{"positions": "rope", "bias": "none", "init_std_o": 0.0, "lr": 0.00287, "lr_head": 0.00714, "warmup_steps": 307, "doc_mask": true, "dataset": "wikipedia_en"}
MLP neurons of a small language model. Each row is named by its layer, matrix (gate and up: input weights) and neuron, and shows model dimensions 64-159. Each number is 50 + 12 x the weight over its row's rms, rounded and kept within 0 to 99. A neuron's up and down rows have the sign that makes its largest values positive.
A block is one neuron, or neurons of one layer that tend to fire together. After each block is what it responds to, as a language model described it from the Wikipedia text at the highest values.

L15.gate63:43 34 48 46 37 41 72 69 56 38 59 50 50 61 46 62 72 35 40 47 19 54 42 55 44 69 57 48 52 45 71 48 32 51 55 51 68 45 27 43 51 34 74 42 29 49 43 43 49 27 47 54 36 55 28 37 50 27 42 55 37 55 76 40 54 47 53 62 57 51 58 61 44 50 46 53 46 66 34 53 45 40 52 39 59 29 56 49 34 42 41 39 53 45 46 69
L15.up63:42 57 45 64 55 67 81 47 42 42 49 42 68 59 58 59 60 48 26 46 52 61 46 59 58 64 48 46 53 39 48 72 46 59 69 35 38 52 55 57 44 54 60 53 31 49 59 32 45 47 50 26 35 35 58 66 34 63 36 46 34 46 53 64 45 64 45 39 57 47 58 56 50 27 57 41 55 39 35 45 13 69 61 60 40 42 60 54 68 57 45 15 58 47 51 52
L15.gate219:57 66 48 31 50 76 70 47 37 43 24 56 46 66 48 55 44 40 54 29 49 56 45 43 34 58 73 62 38 43 48 49 36 53 40 51 45 41 55 58 46 42 70 32 33 54 56 67 25 23 66 48 57 52 65 45 60 32 70 48 31 63 57 54 35 38 38 39 53 47 53 51 56 40 48 59 62 56 62 43 55 43 53 51 39 32 44 41 54 42 41 53 60 45 40 48
L15.up219:50 70 50 25 71 53 52 60 59 46 29 53 38 75 59 40 55 45 68 44 53 54 32 59 52 36 45 56 48 75 12 34 38 56 72 43 46 53 33 45 46 66 51 54 34 42 24 53 55 15 43 55 20 52 67 54 48 59 48 39 40 42 35 44 37 49 53 78 45 62 38 34 41 31 43 32 49 43 71 56 54 51 41 68 45 42 47 55 63 57 58 71 57 37 45 44
L15.gate263:50 58 53 36 47 65 65 64 52 59 60 34 64 55 41 24 43 34 53 37 25 61 40 51 37 52 52 48 51 56 75 53 43 57 45 58 50 58 43 38 56 32 46 39 59 51 23 72 61 33 64 35 48 48 62 64 43 31 49 38 36 58 55 43 61 47 67 53 46 41 48 35 47 46 36 62 49 60 37 27 29 37 54 49 66 25 63 45 67 50 38 72 34 38 53 64
L15.up263:48 58 38 49 59 51 54 54 48 55 42 24 69 56 48 44 51 53 38 22 27 69 52 54 54 52 50 39 40 38 62 58 46 52 77 35 47 32 42 65 71 45 66 28 54 61 49 58 53 38 54 52 43 55 52 33 49 68 15 55 54 63 46 83 41 53 54 57 45 23 32 38 44 64 49 66 49 47 27 62 49 62 62 41 48 42 49 65 66 54 41 39 41 44 51 54
L15.gate324:44 49 31 29 61 48 52 55 32 36 58 38 50 39 37 57 54 34 45 48 42 34 46 38 38 47 49 55 45 60 47 41 79 65 46 56 62 44 43 44 66 66 64 61 49 60 54 63 64 52 42 61 30 66 38 40 37 33 50 56 52 42 81 55 56 54 61 49 38 46 42 44 50 43 31 81 35 55 55 52 57 48 61 30 62 42 40 56 49 52 62 86 48 56 58 65
L15.up324:43 36 46 48 54 45 60 66 60 71 74 44 36 56 62 74 57 71 57 58 23 53 51 44 48 51 45 47 44 66 64 58 52 50 57 52 43 63 58 41 51 38 43 34 55 75 54 40 47 47 45 51 55 46 27 28 34 57 33 43 40 49 56 39 34 36 42 53 65 67 34 41 46 56 41 50 57 59 40 46 44 50 40 52 67 37 52 63 51 73 66 42 62 14 51 49
L15.gate398:45 34 58 73 45 59 42 60 69 09 46 70 44 70 68 32 34 56 43 50 49 35 69 69 53 44 55 34 23 65 43 42 62 80 53 54 47 45 66 56 49 73 52 38 51 53 50 45 58 44 52 56 34 72 52 50 67 54 72 48 35 40 67 46 50 61 44 34 33 45 51 63 44 63 59 65 55 65 52 54 46 47 48 59 62 47 57 35 56 37 33 44 51 50 55 44
L15.up398:52 77 45 40 43 57 44 42 43 52 59 35 65 56 54 63 39 47 65 42 62 46 66 50 41 59 63 51 66 44 53 26 48 52 46 36 51 51 40 54 52 50 53 68 58 45 70 50 36 54 49 74 75 52 48 53 60 47 25 58 56 59 79 63 58 15 45 54 33 51 50 50 59 36 46 61 40 62 38 52 37 30 48 35 55 39 39 38 44 45 70 45 31 41 45 58
L15.gate426:30 50 67 58 43 75 40 60 71 40 51 59 66 53 43 57 69 59 55 37 40 49 55 66 31 49 45 47 29 58 50 67 49 50 42 61 52 38 51 54 57 58 62 59 57 58 36 50 54 27 72 61 48 46 51 55 65 69 32 56 61 54 62 50 48 33 51 40 33 49 49 49 50 37 65 57 46 53 44 18 49 23 63 27 60 55 50 49 51 53 17 57 45 47 38 77
L15.up426:51 59 34 56 38 56 51 58 46 58 46 90 58 58 47 39 57 63 75 29 31 55 42 57 54 32 79 34 46 32 58 58 48 61 63 58 49 49 48 35 65 41 52 56 63 52 22 52 50 29 63 49 68 76 42 40 72 47 54 51 68 23 59 59 62 38 41 60 70 54 58 57 43 44 54 57 57 71 63 41 40 48 65 45 51 39 46 37 51 39 51 40 47 39 55 78
L15.gate429:41 46 38 51 53 60 38 31 48 60 53 55 67 59 45 41 52 57 72 45 26 77 63 52 47 46 40 53 42 44 51 62 52 67 51 62 38 70 55 48 48 50 61 69 43 58 50 55 58 44 56 40 46 70 71 43 62 43 56 49 70 44 58 62 37 57 66 36 49 38 80 72 40 70 42 60 44 50 68 41 32 42 37 34 62 51 36 59 76 61 65 40 45 73 42 73
L15.up429:47 29 52 57 33 41 61 55 44 56 37 47 36 62 56 53 37 50 55 35 59 50 37 49 56 37 64 53 44 63 12 39 50 46 56 61 54 54 47 59 72 69 44 36 32 45 57 61 78 57 72 46 53 30 63 48 33 35 49 44 33 45 48 49 55 51 43 54 35 68 44 38 52 48 55 58 50 32 28 76 42 43 49 35 25 43 70 57 39 61 72 51 46 39 38 45
L15.gate444:33 73 50 55 37 31 51 38 41 43 58 69 61 48 56 55 44 42 49 47 46 64 33 29 40 60 42 55 45 57 36 62 48 64 57 51 59 48 31 55 53 47 63 49 27 53 44 44 52 55 54 51 16 55 52 54 60 65 37 53 58 39 49 55 59 54 40 50 60 47 63 34 49 70 42 40 60 71 63 44 43 40 44 43 43 57 40 52 32 64 44 64 48 76 22 61
L15.up444:60 60 56 48 24 68 46 56 63 62 45 44 35 53 48 55 47 56 14 33 26 69 52 53 42 49 58 57 38 54 58 66 44 40 61 75 49 35 47 29 40 52 57 71 36 42 30 57 49 66 42 53 40 35 69 54 51 53 36 52 67 53 45 64 55 58 38 42 62 62 53 53 33 32 53 50 68 52 49 57 47 24 59 57 65 45 41 53 51 46 60 74 24 54 34 58
Responds to: Word-initial "Ch" fragments

L13.gate56:57 45 35 40 51 51 57 75 40 26 58 30 38 71 51 60 42 79 37 62 41 36 51 34 36 42 38 45 42 70 47 46 50 39 50 57 42 79 27 55 67 43 50 39 39 41 38 37 50 27 62 40 73 54 71 46 44 40 45 45 51 61 53 55 45 70 62 53 47 66 50 41 53 42 46 77 59 49 53 42 61 53 64 55 34 18 55 43 32 46 37 56 60 63 56 42
L13.up56:31 64 53 52 33 40 47 33 41 73 73 49 71 53 39 64 42 45 48 54 52 38 54 61 38 60 59 79 36 61 49 33 40 68 37 47 64 60 55 85 32 69 53 21 55 39 47 60 46 56 58 45 36 46 29 45 33 48 54 60 46 56 43 51 40 52 43 64 46 62 48 42 37 46 29 50 53 32 69 56 60 57 51 49 37 70 54 50 58 53 54 54 36 45 55 46
L13.gate226:50 60 31 30 60 49 74 49 30 46 72 45 34 50 42 42 59 50 58 50 53 53 52 58 27 41 42 42 54 72 54 53 58 45 29 59 49 42 51 65 53 62 47 34 28 40 54 58 40 57 51 27 52 63 53 39 63 59 72 49 37 62 36 45 45 50 56 35 55 52 46 41 42 56 58 48 64 60 52 46 53 58 56 72 51 43 37 36 68 35 52 35 55 48 52 50
L13.up226:37 53 54 54 43 67 54 39 35 40 56 68 62 53 44 75 40 51 57 42 36 33 48 65 53 53 54 59 30 54 52 60 63 41 49 55 53 41 48 70 46 50 46 48 50 58 53 60 42 70 53 50 68 30 35 48 45 31 53 55 35 48 58 57 57 51 57 50 31 61 34 41 74 28 43 69 69 51 78 42 64 42 50 56 59 47 53 29 48 61 57 49 43 33 69 49
Responds to: Word-initial fragment tokens

L13.gate238:55 60 30 45 67 42 58 36 48 33 40 70 33 41 44 36 58 55 49 48 58 42 60 44 47 44 58 26 54 39 48 57 15 78 52 59 36 54 50 58 57 58 51 54 50 56 50 44 51 39 50 44 47 51 48 40 28 43 55 41 61 71 53 39 47 60 46 51 79 27 54 50 26 55 44 55 44 44 59 16 47 50 58 63 56 39 63 63 49 57 45 42 53 54 46 67
L13.up238:65 56 52 62 50 45 40 34 37 47 32 51 57 56 39 54 49 41 67 61 43 53 55 40 38 41 55 47 37 64 59 49 52 37 44 47 50 81 45 61 48 76 41 85 47 53 56 43 57 38 68 43 61 59 54 66 38 38 63 38 34 46 44 43 44 64 44 26 46 68 27 54 59 39 58 69 73 52 62 41 36 51 35 46 50 41 61 53 44 50 50 56 56 51 73 52
L13.gate368:56 61 33 42 57 58 46 59 54 55 39 56 66 50 43 50 42 37 38 44 68 40 66 51 32 63 58 38 57 21 52 43 54 78 34 47 57 52 68 45 45 37 38 49 55 57 51 40 42 40 36 44 46 69 63 37 55 31 56 51 54 56 84 54 64 37 56 40 52 54 67 63 50 53 53 56 61 50 70 36 34 28 55 42 58 22 36 55 56 65 51 72 31 32 52 49
L13.up368:49 92 58 34 49 47 42 54 65 42 31 41 49 69 64 59 36 40 54 41 54 50 46 69 39 35 59 36 48 51 37 40 65 35 59 51 41 54 68 44 37 57 36 36 56 52 68 42 48 58 46 45 31 52 36 52 60 50 47 46 45 39 45 48 35 23 51 40 55 48 35 46 55 34 25 62 56 40 15 47 42 49 36 70 48 59 39 44 54 53 49 40 45 36 44 56
Responds to: Possessives and biography predicates

L3.gate15:51 40 45 48 49 55 41 60 78 43 45 64 60 51 48 54 45 40 43 48 50 41 45 61 52 35 45 54 41 30 39 63 56 36 49 50 34 74 66 54 76 64 68 60 40 71 69 56 49 44 64 67 55 53 57 55 36 34 52 44 50 47 51 42 31 67 38 73 43 33 55 55 71 29 63 71 38 47 42 49 54 56 62 53 46 59 61 52 54 34 44 29 57 65 74 42
L3.up15:31 41 58 55 52 64 50 72 51 25 46 59 58 54 55 53 50 54 43 41 38 34 43 64 56 34 49 31 61 48 50 64 57 53 64 37 49 71 72 53 68 69 44 32 56 20 51 52 57 64 54 50 59 64 54 53 49 48 44 45 62 48 48 50 42 40 62 55 53 63 58 46 40 41 39 50 38 48 42 58 64 56 63 45 41 31 69 67 34 36 38 37 38 21 49 40
L3.gate109:64 60 72 48 50 61 47 37 65 49 36 52 56 53 28 34 59 43 34 43 71 29 73 53 61 27 53 24 47 40 59 58 37 30 38 55 29 54 60 43 69 45 56 27 48 32 51 47 44 54 56 42 52 64 40 45 31 46 48 49 62 51 70 53 56 63 50 56 50 45 78 50 43 30 51 56 22 55 57 46 57 52 51 63 54 54 49 47 53 50 41 59 38 72 62 48
L3.up109:44 57 42 54 18 54 46 52 52 38 39 46 77 53 42 39 70 34 50 68 45 31 44 45 47 36 47 35 62 34 34 64 50 30 63 23 64 60 73 69 69 60 56 33 49 62 63 57 38 52 59 33 39 46 27 46 56 35 59 41 57 65 33 49 46 33 45 62 51 52 77 67 39 31 57 77 37 49 57 63 54 45 38 34 60 48 70 24 56 35 40 37 53 50 65 43
L3.gate226:46 42 42 50 64 57 51 43 57 40 63 65 66 33 44 58 44 50 64 44 25 55 48 50 66 57 47 54 40 53 62 87 64 43 42 47 52 61 55 58 54 31 32 51 53 51 44 55 54 50 46 65 56 57 55 50 35 28 68 43 45 62 50 39 43 59 49 35 69 37 47 63 50 63 41 47 48 40 46 37 46 41 44 47 57 49 45 39 41 26 24 61 76 57 39 40
L3.up226:38 52 60 35 45 56 56 60 57 65 28 58 46 43 48 62 33 48 38 42 58 34 42 68 38 47 59 47 45 61 51 44 47 69 35 42 52 61 50 39 47 71 74 54 52 57 44 34 66 50 61 31 64 66 38 85 48 36 41 66 47 50 55 34 48 53 34 67 53 76 43 42 54 24 71 39 53 68 39 57 43 60 70 47 51 69 27 55 57 54 48 49 56 59 53 34
L3.gate376:80 53 43 38 42 61 59 37 62 39 53 46 50 59 52 52 63 49 52 37 65 38 31 51 41 35 46 42 52 36 67 60 39 63 61 51 34 62 49 44 63 69 66 64 50 60 45 48 65 48 52 46 57 72 62 60 41 36 34 40 59 28 41 51 44 20 51 52 54 39 51 41 62 32 48 58 20 40 25 40 55 62 54 54 64 61 63 42 52 51 58 59 58 32 40 49
L3.up376:38 59 42 50 70 71 24 63 61 33 41 43 44 53 51 30 49 65 46 51 59 40 37 62 71 62 40 43 69 55 42 45 59 38 67 60 41 55 44 62 65 40 43 43 75 50 57 41 49 61 42 60 38 61 50 55 47 70 76 60 58 54 50 57 42 49 55 34 37 63 45 57 30 36 40 29 49 54 66 48 56 64 56 46 45 46 54 46 67 40 75 45 56 49 48 57
Responds to: Word-initial prefix fragments

L15.gate3:59 37 83 42 41 85 59 42 31 53 42 52 45 41 41 51 27 25 50 47 53 51 34 50 56 52 35 57 43 42 58 42 55 48 59 55 42 65 43 41 56 49 48 28 34 38 43 50 57 44 65 39 24 68 75 39 50 37 57 57 37 33 45 32 54 58 28 41 62 46 46 28 51 54 58 43 52 61 48 47 84 40 61 31 33 37 65 66 44 61 59 52 45 38 51 55
L15.up3:62 43 23 43 33 65 80 48 51 41 55 40 50 50 53 53 40 43 48 52 60 33 49 59 36 63 63 40 43 60 55 51 53 46 47 64 25 59 51 40 39 50 51 50 37 60 73 42 53 47 38 41 49 50 47 39 54 46 45 58 40 47 62 43 70 56 53 42 71 79 46 51 41 39 46 29 32 52 30 61 45 48 61 47 42 57 64 62 26 48 45 34 43 53 36 62
L15.gate40:53 63 46 18 51 71 33 47 44 44 40 54 51 57 45 28 46 43 52 42 51 54 49 63 58 21 55 48 37 39 58 58 45 45 49 59 46 43 53 60 43 52 29 35 54 48 38 57 49 19 53 57 48 53 50 40 56 44 67 53 45 66 64 68 46 48 59 51 35 59 54 41 53 45 54 68 51 55 46 56 52 49 49 40 69 18 41 35 47 24 69 51 49 69 56 63
L15.up40:61 41 55 27 62 46 50 67 66 39 46 63 47 76 39 31 58 58 69 46 43 45 57 49 57 49 48 74 71 43 52 64 65 46 44 52 57 41 44 45 68 32 51 42 31 60 37 28 64 51 71 55 46 59 46 54 39 30 36 42 59 38 48 65 53 58 52 48 24 62 49 51 39 47 50 53 83 61 59 52 49 32 54 50 49 60 49 41 48 44 31 52 45 50 63 35
L15.gate99:59 58 47 32 44 32 54 62 57 41 32 49 39 36 44 60 66 49 41 51 27 60 34 42 68 61 58 49 72 32 48 36 47 54 39 68 58 46 43 31 35 46 57 60 45 38 51 33 27 63 70 23 58 83 41 27 42 32 64 51 44 34 43 45 54 41 62 49 52 50 48 27 64 29 38 76 63 42 57 47 42 45 51 43 50 52 46 39 40 52 66 74 34 46 57 51
L15.up99:48 56 61 41 44 34 38 68 44 51 50 65 61 60 37 39 36 67 36 57 39 83 36 61 39 60 14 40 59 43 30 47 43 71 49 48 56 50 48 56 47 46 24 59 35 50 52 33 55 48 49 75 37 58 35 46 26 49 71 54 63 41 45 48 54 54 70 42 36 79 55 55 54 73 44 44 43 48 35 50 66 47 50 55 65 47 58 39 36 44 51 42 43 32 65 43
L15.gate189:45 59 39 41 50 53 58 40 56 43 31 67 41 60 39 29 53 53 62 61 66 50 61 68 59 42 69 54 16 53 37 62 76 34 32 45 48 64 44 69 59 38 45 59 55 30 46 66 41 48 62 46 43 64 56 63 68 41 67 64 46 70 42 42 29 75 56 47 31 52 60 36 29 39 55 43 52 53 67 55 46 48 56 38 56 32 18 45 36 59 41 33 54 53 46 67
L15.up189:61 54 56 41 59 65 62 49 73 36 51 71 56 46 54 50 53 64 45 38 55 62 78 52 68 39 60 54 31 38 38 67 70 46 26 41 34 45 53 59 54 71 43 48 53 35 34 77 38 54 48 71 53 32 56 60 55 51 47 57 62 57 51 57 30 66 60 30 41 37 48 54 45 46 55 52 52 45 74 32 78 59 53 49 51 40 19 27 49 65 53 59 49 44 39 48
L15.gate193:63 62 56 56 58 38 45 36 71 52 20 46 39 45 48 30 40 44 62 41 45 41 56 75 55 36 61 47 64 41 48 44 50 57 43 82 42 40 71 59 55 60 71 34 48 43 60 52 50 42 55 43 65 40 70 47 65 32 42 58 63 48 45 52 58 52 37 49 61 30 55 59 51 58 57 36 42 36 42 48 75 54 45 38 43 51 55 54 42 43 57 48 64 62 62 66
L15.up193:29 41 52 47 33 39 64 44 30 46 61 54 38 51 73 47 56 45 69 54 68 47 30 45 56 49 60 34 65 44 57 50 54 79 72 38 43 63 45 58 50 33 68 44 44 54 39 49 62 55 47 40 63 67 42 45 45 52 36 48 56 42 62 40 50 47 56 62 45 64 59 52 49 67 46 63 51 43 58 40 46 29 61 44 63 43 54 66 34 53 57 60 56 43 36 45
L15.gate257:35 68 58 07 50 60 60 27 42 53 32 34 43 38 68 52 65 66 32 52 50 61 52 56 55 59 49 62 46 57 59 45 22 32 46 62 57 31 46 44 49 54 39 45 45 38 55 68 44 49 60 39 51 50 32 39 32 34 48 42 61 48 73 53 39 41 51 48 55 29 60 52 58 53 65 64 44 66 60 42 62 59 54 51 52 51 56 43 52 39 52 68 51 62 53 47
L15.up257:29 58 63 34 48 49 51 51 54 63 52 53 39 41 69 41 37 65 30 58 40 37 49 51 45 57 64 53 34 45 35 48 39 49 75 54 33 50 31 56 64 58 33 81 29 57 29 48 32 43 49 71 64 40 53 58 56 67 39 64 48 21 41 27 65 51 33 45 39 39 53 65 37 62 47 58 51 46 50 44 46 20 52 46 57 51 42 57 57 52 35 63 49 55 61 38
L15.gate292:69 51 51 31 59 31 64 62 53 62 46 42 31 40 41 58 57 29 53 50 48 52 57 54 48 51 60 63 30 58 48 31 55 59 42 42 31 64 42 50 64 38 59 57 86 60 54 72 27 46 41 36 54 75 53 32 65 47 56 49 63 49 67 39 71 32 37 51 61 55 50 72 44 53 48 48 26 58 63 58 63 43 62 58 63 47 60 53 41 42 60 30 60 68 70 84
L15.up292:54 50 52 71 36 34 36 68 74 42 54 43 26 53 50 37 55 43 53 39 49 62 34 55 67 57 36 44 66 60 50 45 65 59 40 38 69 48 60 60 31 46 54 59 55 44 43 59 45 60 46 58 73 58 50 32 51 44 40 46 25 53 74 63 44 56 64 42 40 60 39 54 35 48 44 58 47 52 44 53 38 52 60 32 56 49 39 75 46 16 54 35 64 65 46 64
L15.gate446:50 39 57 46 46 52 52 62 61 66 37 51 55 58 56 62 76 34 64 45 45 54 59 44 58 41 57 51 29 55 28 76 68 48 44 39 44 28 60 40 67 53 54 35 50 48 62 70 53 49 59 32 43 68 65 47 43 61 69 50 34 57 54 42 69 41 62 21 23 59 26 46 48 36 40 51 35 48 54 45 34 53 59 31 51 39 56 47 36 59 61 54 44 59 35 40
L15.up446:60 53 49 38 58 57 49 51 77 60 65 51 31 54 47 38 42 40 53 65 39 41 31 58 54 60 50 62 61 56 45 48 52 62 46 42 41 48 50 47 65 33 62 68 33 50 46 55 55 60 51 50 61 35 49 63 65 64 27 28 64 45 52 60 46 34 55 40 44 38 48 29 37 65 46 45 63 47 49 43 65 56 37 50 38 55 31 71 42 56 58 41 50 52 43 75
Responds to: Word-initial fragment pieces

L3.gate59:37 59 27 59 65 40 49 43 55 61 62 52 55 53 62 59 41 40 57 72 46 75 39 50 50 71 54 40 43 53 38 42 41 48 34 49 58 47 43 51 65 56 39 29 38 77 21 68 45 29 48 34 29 60 41 45 57 57 40 61 31 45 58 27 59 27 43 58 62 70 69 34 48 45 50 60 45 59 65 32 39 56 28 69 29 48 65 44 47 55 57 58 45 51 42 42
L3.up59:57 47 31 65 55 57 38 45 66 50 41 75 46 72 50 53 32 60 59 15 49 46 74 71 33 43 35 40 44 40 66 60 54 64 50 48 32 59 37 59 59 76 51 50 25 56 63 58 74 36 50 62 57 43 68 50 35 61 31 85 73 48 39 40 44 59 50 72 55 47 65 49 67 54 56 57 59 41 48 54 53 59 48 57 46 47 49 56 42 52 24 43 33 48 39 41
L3.gate64:52 53 59 53 58 45 39 57 56 39 63 42 46 58 52 32 58 58 46 41 32 69 62 53 35 48 51 55 31 42 37 41 48 77 59 48 62 47 68 62 46 44 58 38 35 37 57 70 60 63 49 61 48 55 37 53 41 51 34 54 57 49 60 41 49 43 59 65 42 74 43 64 54 50 43 48 39 71 72 27 49 50 49 61 38 51 41 61 64 66 73 48 25 66 39 69
L3.up64:55 56 61 50 58 50 53 57 57 38 53 34 50 66 57 38 69 59 37 52 55 39 51 59 48 36 51 43 51 41 50 44 46 52 40 50 12 57 54 41 66 44 30 49 30 49 44 71 80 45 56 78 58 39 35 67 46 75 36 60 40 56 56 50 40 49 49 52 55 56 48 39 53 58 46 52 81 61 55 34 32 52 42 52 52 48 63 36 53 48 58 48 30 72 50 58
L3.gate217:47 62 45 51 64 34 45 69 59 50 97 55 50 43 27 57 67 49 54 46 65 47 44 57 64 26 32 49 52 46 53 47 30 47 43 56 48 58 57 62 60 67 24 47 37 56 29 58 40 37 65 24 44 46 38 59 32 65 46 51 55 48 63 59 46 56 50 61 68 72 63 51 56 29 55 64 64 62 35 54 66 45 45 43 45 48 40 61 47 47 19 70 56 33 41 68
L3.up217:57 54 77 58 27 49 64 54 48 50 49 55 65 19 67 33 59 54 49 35 47 48 71 44 81 54 60 49 53 71 44 40 40 43 56 47 58 67 38 46 51 65 14 30 30 44 39 64 43 61 61 35 47 37 59 52 34 44 33 50 65 59 40 43 44 46 44 59 55 67 63 54 17 39 47 66 47 53 56 69 73 37 54 49 30 39 74 49 63 59 52 48 59 46 42 68
L3.gate321:52 33 57 46 45 65 30 58 69 42 40 59 50 41 78 57 42 41 39 50 39 55 47 74 48 59 53 60 59 34 42 52 66 59 62 54 48 60 70 65 50 51 57 52 52 38 13 63 43 46 39 46 54 59 47 44 55 36 24 63 41 39 61 48 36 44 58 27 67 64 28 53 27 43 57 32 43 30 59 40 38 46 33 46 67 45 46 60 54 46 51 58 43 37 55 51
L3.up321:51 37 66 51 51 29 42 40 47 44 51 76 19 44 48 53 32 53 68 40 60 41 42 51 32 47 18 59 67 55 25 47 22 72 39 37 52 41 43 54 59 51 49 60 51 63 39 51 39 59 40 30 51 36 48 51 46 68 41 55 56 57 62 68 52 40 71 50 44 71 56 55 35 37 44 38 55 57 51 54 46 53 51 47 57 30 57 46 52 56 55 27 56 41 58 65
Responds to: Mid-word vowel fragments